config.toml
vocab_size = 2258
norm = "rmsnorm"
norm_place = "pre"
rope_theta = 10000.0
qk_norm = false
parallel_block = false
init = "trunc"
learning_rate = 0.00661
lr_mult_down = 3.0
schedule = "cos"
dataset = "wikipedia_en"
MLP neurons of a small language model. Each row is named by its layer, matrix (down: output weights) and neuron, and shows model dimensions 0-63. Each number is 200 + 30 x the weight over its row's rms, rounded and kept within 0 to 999. A neuron's up and down rows have the sign that makes its largest values positive.
After each neuron's rows, "fires before" lists the tokens most often just after its 100 highest values on Wikipedia text that the model never trained on.

L4.down108,206,182,252,241,232,175,237,224,152,145,220,193,242,199,177,205,225,204,210,173,240,210,192,206,173,227,151,187,243,158,199,181,161,212,219,241,220,191,208,238,176,210,218,173,241,137,211,235,233,180,159,170,187,194,258,211,244,183,251,240,197,200,208,179
fires before: "000", "8", "7", "5", "4", "9"

L10.down80,184,198,214,246,212,243,204,167,152,184,190,212,235,249,148,188,156,207,162,235,181,218,169,176,210,167,161,230,214,179,160,258,182,206,211,253,199,144,227,193,197,184,157,226,267,206,177,170,208,223,194,231,194,185,259,202,195,217,195,218,200,193,188,159
fires before: "\n"

L2.down229,233,167,179,200,196,219,201,206,189,138,159,167,176,232,181,235,172,158,205,177,183,190,212,235,169,199,228,173,199,224,251,189,171,241,200,205,164,213,197,214,189,160,223,157,189,213,150,189,184,235,204,180,220,227,216,112,176,238,201,208,160,174,222,206
fires before: "5,", "4,", "0,", "1,", "6,"

L18.down384,180,218,179,134,251,248,173,190,205,200,216,190,235,184,241,196,189,231,212,200,167,256,179,224,196,204,252,234,155,182,225,213,241,174,222,245,195,251,237,156,146,172,199,243,199,183,244,196,183,160,243,158,156,192,178,187,240,235,216,216,156,220,146,191
fires before: "ut", "ute", "ution", "ic", " to"

L3.down197,208,189,205,193,230,191,222,165,184,177,187,215,180,229,149,189,205,192,204,167,178,232,214,211,220,216,214,226,175,216,148,163,222,172,209,221,249,201,193,207,158,175,223,210,127,209,118,227,204,222,217,228,181,177,159,237,231,233,200,229,195,194,280,164
fires before: "o", "u", "n", "ement", "az", "g"

L9.down12,235,216,232,186,220,199,213,213,208,228,188,190,244,256,248,209,205,256,219,165,189,206,179,178,146,211,157,177,235,189,183,243,243,194,202,199,210,201,179,229,203,169,163,226,207,166,188,212,188,237,241,183,149,177,204,232,206,224,221,217,267,218,236,249
fires before: " to", " in", " not", " with", "on"

L16.down187,209,213,174,163,188,200,205,265,210,171,120,192,201,159,203,179,182,173,217,166,191,171,199,225,181,232,194,192,149,191,220,175,114,215,172,214,209,175,185,202,173,173,203,245,162,181,207,233,260,217,190,170,159,250,228,184,203,215,173,173,199,207,219,187
fires before: " |", ":", "(s)", " for"

L2.down393,214,220,229,174,199,239,231,188,169,184,215,197,248,206,254,202,155,144,211,202,197,220,234,154,225,200,181,252,180,247,156,199,256,252,209,248,163,221,167,179,201,205,179,182,197,238,215,172,239,208,182,187,203,194,155,170,198,182,217,170,196,223,183,231
fires before: "nd", "K", "k", "t", "r", "us"

L16.down379,185,196,190,153,207,145,206,188,213,234,251,199,188,171,222,226,215,170,216,206,217,209,220,145,197,236,251,132,227,230,178,201,163,164,197,223,186,155,168,215,207,233,212,166,164,260,179,201,201,188,224,159,195,163,189,175,211,236,107,219,158,233,182,214
fires before: "u", "ued", "ue", "ched", "ues", "ended"

L3.down349,237,172,237,232,198,246,222,258,172,202,189,195,231,175,203,216,202,223,145,256,234,182,184,202,209,229,219,196,215,178,275,190,198,150,189,135,222,174,214,189,226,219,168,225,235,219,171,219,182,142,188,176,195,262,212,127,254,196,231,212,158,205,191,147
fires before: "ian", "y", "ro", "ia", "ell", "y,"

L12.down414,216,198,248,152,187,152,217,150,179,183,225,195,227,159,207,176,183,158,204,252,183,183,183,245,136,223,191,154,199,169,214,147,180,233,195,149,177,196,195,200,225,218,211,193,199,179,141,213,198,166,196,168,197,255,181,215,194,238,208,152,191,189,244,169
fires before: "9", "7", "5", "8", "202", "6,"

L13.down254,219,215,256,169,210,233,197,200,214,199,190,176,173,157,229,153,256,205,235,251,149,191,247,113,155,229,172,145,250,214,189,190,151,218,230,188,153,175,220,172,221,192,175,221,227,248,192,236,230,227,159,163,192,171,220,186,168,186,231,245,232,223,195,224
fires before: "ubl", "\n", "ublic", "on", " 0", "==="

L10.down370,203,172,188,177,208,169,234,167,170,212,207,230,154,216,215,143,218,242,235,247,168,208,170,166,198,187,159,239,168,238,248,203,263,196,131,210,204,169,212,171,237,206,232,166,209,222,197,224,190,209,185,273,204,199,225,216,206,182,207,159,189,161,186,206
fires before: " the", "a", " these", " them", " his"

L18.down408,248,209,165,150,182,176,240,179,157,193,201,217,204,193,177,200,226,212,243,178,186,188,170,178,219,206,240,157,203,210,205,221,169,207,236,200,177,212,194,225,153,112,121,171,148,231,185,189,257,229,209,222,206,236,142,230,180,142,199,207,205,180,206,223
fires before: "ion", "e", "es", "ive", "ically"

L3.down64,218,145,129,252,147,199,221,185,239,195,218,150,229,217,244,211,197,167,214,195,210,129,216,157,213,199,213,208,184,221,248,209,189,218,210,209,229,226,162,185,220,184,212,204,215,162,215,219,215,255,226,190,213,165,183,259,220,186,169,176,168,211,259,198
fires before: "es", "er", "o", "ial", "ed"

L5.down322,174,170,181,231,152,214,150,237,196,208,179,193,180,228,224,186,251,175,227,198,206,197,233,164,255,160,171,242,161,188,227,186,159,209,221,207,201,160,236,205,166,212,164,183,206,209,213,167,216,198,236,224,239,201,217,178,227,205,190,213,142,207,218,213
fires before: "iness", "ag", "in", "ins", "over", "vel"

L3.down436,196,237,195,171,208,235,194,180,198,211,265,229,179,214,200,232,244,238,240,223,176,213,221,178,212,231,178,223,180,166,216,188,212,225,142,179,231,222,210,199,200,167,206,191,210,190,170,247,212,209,202,208,290,209,169,229,203,182,218,227,134,279,192,192
fires before: "t", "e", "ret", "tain", "ur", "ject"

L3.down427,173,212,191,200,213,203,186,168,163,215,161,222,202,285,202,131,161,168,188,212,234,195,219,240,245,190,245,221,198,176,175,190,160,141,232,174,265,146,218,202,214,188,170,191,163,167,208,212,190,150,200,241,194,215,201,191,145,193,191,228,236,174,206,193
fires before: "ing", "er", "ten", "is", "ted"

L13.down426,243,190,173,228,219,207,194,244,241,159,162,193,184,185,193,146,231,227,226,274,190,189,230,180,166,122,208,205,200,203,245,188,193,174,262,147,199,197,150,177,257,232,223,187,144,189,185,175,186,197,178,180,210,176,182,207,181,234,263,202,208,193,142,194
fires before: "\n", " It", " The"

L18.down323,173,191,214,162,175,229,166,220,214,187,201,181,162,248,228,169,215,190,212,157,231,209,223,232,256,235,128,161,180,238,204,182,181,187,171,214,223,171,205,200,203,176,238,229,205,209,169,152,153,242,153,217,271,210,151,201,156,193,171,209,192,197,169,223
fires before: "ation", "ate", "ar", "al", "ality", "ative"

L16.down197,161,154,234,146,221,247,194,186,169,220,224,208,183,221,214,153,171,163,201,181,185,179,188,156,226,235,193,178,177,200,249,203,180,187,216,266,208,208,246,235,213,242,206,175,183,182,207,221,189,205,248,232,191,202,224,235,201,168,234,236,205,224,236,223
fires before: "ine", " as", "in", "5", "."

L4.down50,203,204,206,176,183,207,187,227,244,182,186,254,244,189,192,179,214,221,168,164,236,153,219,186,212,121,173,151,232,175,210,178,228,165,132,207,229,250,233,228,182,184,170,222,259,199,197,179,193,195,181,233,200,224,177,187,166,220,166,237,150,225,195,192
fires before: "ued", "as", "ol", "ered", "est", "up"

L15.down275,218,170,225,227,188,147,178,173,211,232,221,164,160,148,233,208,218,184,196,188,216,268,181,281,233,189,192,211,209,151,269,217,208,188,275,201,211,239,236,222,251,180,203,193,207,187,208,192,203,224,202,187,210,209,208,180,238,191,197,221,177,216,210,215
fires before: "ut", "ute", "ular", "ution", "ul", "ual"

L9.down390,193,205,193,192,267,183,203,262,228,240,229,195,245,273,200,169,201,173,226,262,134,244,201,133,196,176,191,175,181,282,181,164,187,172,208,154,173,171,203,205,193,225,171,199,224,210,165,197,200,248,228,204,202,196,214,174,277,265,224,201,207,232,204,238
fires before: "in", "il", "ce", "ck", "ins", "g"

L2.down282,167,177,171,150,207,148,186,196,245,225,154,182,167,234,191,239,154,155,209,250,150,238,192,256,181,248,164,152,201,160,167,170,218,216,188,216,206,190,166,211,191,217,274,169,208,194,148,191,242,162,213,215,189,208,207,206,194,234,303,193,255,192,219,227
fires before: "7", "8", "6", "0", "2", "9"

L12.down18,193,204,166,220,198,199,230,245,217,194,266,231,222,174,284,138,229,200,209,212,189,192,236,199,231,203,219,204,192,186,247,245,210,207,222,205,209,176,180,158,195,161,162,226,195,213,229,235,221,178,165,134,209,184,228,215,223,200,244,211,203,174,172,147
fires before: "im", "iv", "ison", "ime", "inc", "in"

L18.down381,223,171,158,185,172,195,223,205,204,207,214,202,227,161,194,202,154,198,170,111,156,243,171,231,218,210,220,157,158,185,265,224,216,196,168,197,215,195,167,272,193,171,189,229,220,204,171,193,205,200,207,186,219,169,172,249,236,188,141,212,194,149,170,242
fires before: "ial", "ient", "ul", "ially", "i", "ore"

L17.down237,212,162,225,232,168,202,211,155,189,176,215,225,197,247,210,237,197,212,222,182,129,200,193,198,222,203,157,187,143,186,198,184,202,190,232,212,182,197,215,276,217,288,159,276,220,256,190,190,171,239,233,179,166,255,169,175,180,207,179,142,204,188,253,212
fires before: " as", "ly", " was", "ility", ".", "ern"

L13.down358,227,211,173,264,145,136,229,226,219,188,174,201,186,171,170,173,225,211,179,233,172,238,237,170,176,162,212,198,198,238,227,183,201,178,211,205,245,236,231,214,145,205,199,194,234,154,227,135,173,221,218,212,186,172,184,204,175,221,191,203,210,145,187,224
fires before: "ent", "ently", "ence", "ition", "enc", "ing"

L9.down102,173,220,212,151,193,189,197,230,196,228,192,204,172,238,200,192,197,194,181,202,221,226,250,173,183,228,208,193,162,187,238,176,200,214,206,161,189,204,210,170,173,225,280,257,199,211,198,220,199,180,196,228,196,264,220,215,241,205,270,205,173,136,162,193
fires before: " the", " his", "por", " a"

L17.down367,219,222,176,170,165,205,178,206,226,222,176,199,196,257,183,216,237,217,176,217,150,226,160,142,149,226,185,153,162,171,189,215,216,221,160,109,209,170,194,255,210,243,203,166,185,189,192,190,157,224,165,232,209,179,202,210,155,176,235,199,221,180,213,195
fires before: " the", " with", " this"

L2.down247,167,224,159,189,201,223,157,202,185,196,157,203,202,183,222,218,140,213,185,151,203,170,201,172,212,215,166,196,134,169,192,206,163,168,232,191,179,227,222,246,217,156,152,171,205,193,161,198,223,205,227,160,218,178,195,220,170,221,220,167,236,148,216,153
fires before: "4,", "5,", "6,", "2,", "1,", "8,"

L2.down105,213,193,163,189,174,226,149,217,140,195,162,183,172,176,218,194,227,226,223,213,211,161,192,200,232,154,218,187,210,222,177,197,204,177,180,204,241,228,236,209,177,235,209,267,209,160,215,224,196,241,100,215,161,201,203,201,216,217,201,178,254,190,201,205
fires before: "ubl", "ers", "ing", "ople", "ar"

L8.down172,164,201,168,223,216,147,157,219,177,149,200,144,251,207,181,262,208,204,202,226,177,213,239,202,215,193,183,223,196,224,205,188,224,207,174,220,206,199,169,201,235,186,197,160,232,268,169,158,198,204,160,218,180,172,197,204,177,146,215,197,204,190,162,171
fires before: " |", "te", "s", "ant"

L12.down184,189,181,244,241,199,236,235,150,209,218,210,193,151,200,253,195,189,204,233,229,207,215,202,224,202,146,216,213,160,167,219,172,174,193,153,252,221,231,242,130,136,171,177,172,185,188,187,223,196,191,212,200,152,192,193,166,189,156,218,231,202,190,208,179
fires before: " he", " the", "it", " it", " she", "st"

L5.down60,200,149,210,204,223,176,270,194,219,145,183,192,236,177,144,218,169,181,214,206,185,146,217,185,220,226,187,189,229,184,234,242,183,151,181,211,208,191,191,198,207,242,206,156,225,244,168,149,249,212,214,202,167,194,249,200,179,249,152,216,150,203,193,197
fires before: "est", "ol", "se", "ish", "as", "ished"

L18.down24,160,157,226,215,226,156,190,251,201,149,162,204,164,173,189,169,182,205,263,165,203,182,200,210,191,173,191,223,186,232,221,189,176,158,245,161,220,188,216,167,190,165,177,186,224,178,238,199,162,180,163,148,245,228,183,182,258,232,194,167,231,180,182,229
fires before: "l", "5", "3", "4", " 3", " 4"

L17.down425,221,191,212,236,201,203,221,228,252,141,215,199,190,170,195,169,175,134,207,198,210,193,179,204,207,179,148,201,205,206,175,209,183,148,216,236,247,200,187,193,219,171,213,241,184,206,186,173,151,232,236,249,244,216,205,208,219,249,213,174,226,174,218,224
fires before: "ition", "est", "erm", "ite", "ired", "ail"

L4.down322,151,236,226,226,181,205,232,193,228,225,194,208,197,174,241,206,184,282,206,211,121,230,199,200,225,165,240,191,148,244,246,253,219,183,165,181,244,153,191,205,189,199,203,220,238,246,196,231,167,188,172,187,241,206,176,238,211,166,181,225,212,224,157,191
fires before: "k", "forman", "over", "c", "lo", "f"

L13.down107,219,214,222,211,188,208,218,156,199,170,209,181,198,173,183,202,212,215,178,144,143,181,203,225,236,202,154,176,224,220,202,232,225,207,197,229,238,161,211,188,268,258,132,190,202,180,215,149,203,239,174,211,189,193,151,179,185,209,207,176,228,240,157,189
fires before: "\n", " ", " −"

L12.down388,217,255,202,170,207,201,201,254,220,200,154,213,183,171,222,188,213,221,158,184,252,188,183,219,137,171,151,145,200,256,215,170,212,226,216,177,174,218,198,198,249,192,189,194,212,142,213,276,205,116,187,198,224,219,226,201,220,192,196,212,182,225,180,227
fires before: "m", "ition", "n", "ished", "ization"

L8.down264,215,196,197,196,179,256,270,204,166,194,228,207,232,180,207,177,193,208,201,208,162,188,235,220,242,220,181,252,197,214,240,226,177,181,188,188,204,163,179,311,223,224,168,154,184,197,206,139,178,255,186,171,170,165,175,229,164,205,234,211,220,176,220,231
fires before: "ican", "ation", "e,", "in", "ated", "ating"

L4.down135,206,228,226,133,199,174,238,182,180,211,182,277,209,256,159,194,191,219,169,216,174,226,193,208,201,205,232,221,221,165,188,199,183,188,252,146,136,222,216,178,140,206,210,209,231,171,206,205,215,204,210,183,188,140,194,195,158,161,129,192,200,219,247,208
fires before: "\n", ",", "7", "8", "it"

L12.down53,200,207,187,213,181,172,180,266,170,210,189,174,217,187,245,202,167,178,201,179,206,152,197,242,208,178,214,182,166,174,159,189,173,201,230,217,145,190,200,174,196,197,169,201,206,176,140,193,183,236,199,221,175,177,186,165,166,251,230,182,206,162,229,234
fires before: " in", " on", " at", " to"

L4.down118,215,206,202,213,107,244,227,209,175,180,193,218,174,203,195,189,180,208,239,287,229,198,239,182,210,198,233,174,166,192,240,238,159,191,193,198,253,177,232,230,165,172,243,186,179,214,272,204,243,185,208,240,186,204,233,200,220,209,212,178,183,264,215,190
fires before: " |", "s", " down", ";", ":"

L15.down81,189,193,209,219,160,211,220,185,226,132,179,178,179,218,202,262,222,188,219,183,202,223,168,201,225,137,187,221,211,173,166,207,224,191,253,198,176,226,163,161,242,186,224,260,187,230,219,209,158,221,212,156,227,145,223,202,226,188,218,225,179,212,154,218
fires before: " |"

L13.down126,179,208,168,223,230,226,202,179,176,158,195,216,195,244,198,183,217,236,256,184,260,228,170,234,234,199,123,201,168,149,215,245,184,217,214,235,217,172,184,188,178,146,180,234,172,195,200,209,222,220,209,197,132,260,204,172,231,163,189,219,186,223,220,214
fires before: "ic", "it", "and", "\n", "y", "ge"

L2.down233,186,202,180,190,240,191,168,219,205,163,243,215,198,213,156,156,233,247,185,228,191,174,201,191,186,201,227,212,181,230,214,296,129,225,204,197,202,180,226,217,173,197,187,208,219,207,155,222,187,205,190,250,238,109,165,193,184,210,157,202,196,118,151,153
fires before: "im", "iv", "ime", "ison", "in", "ess"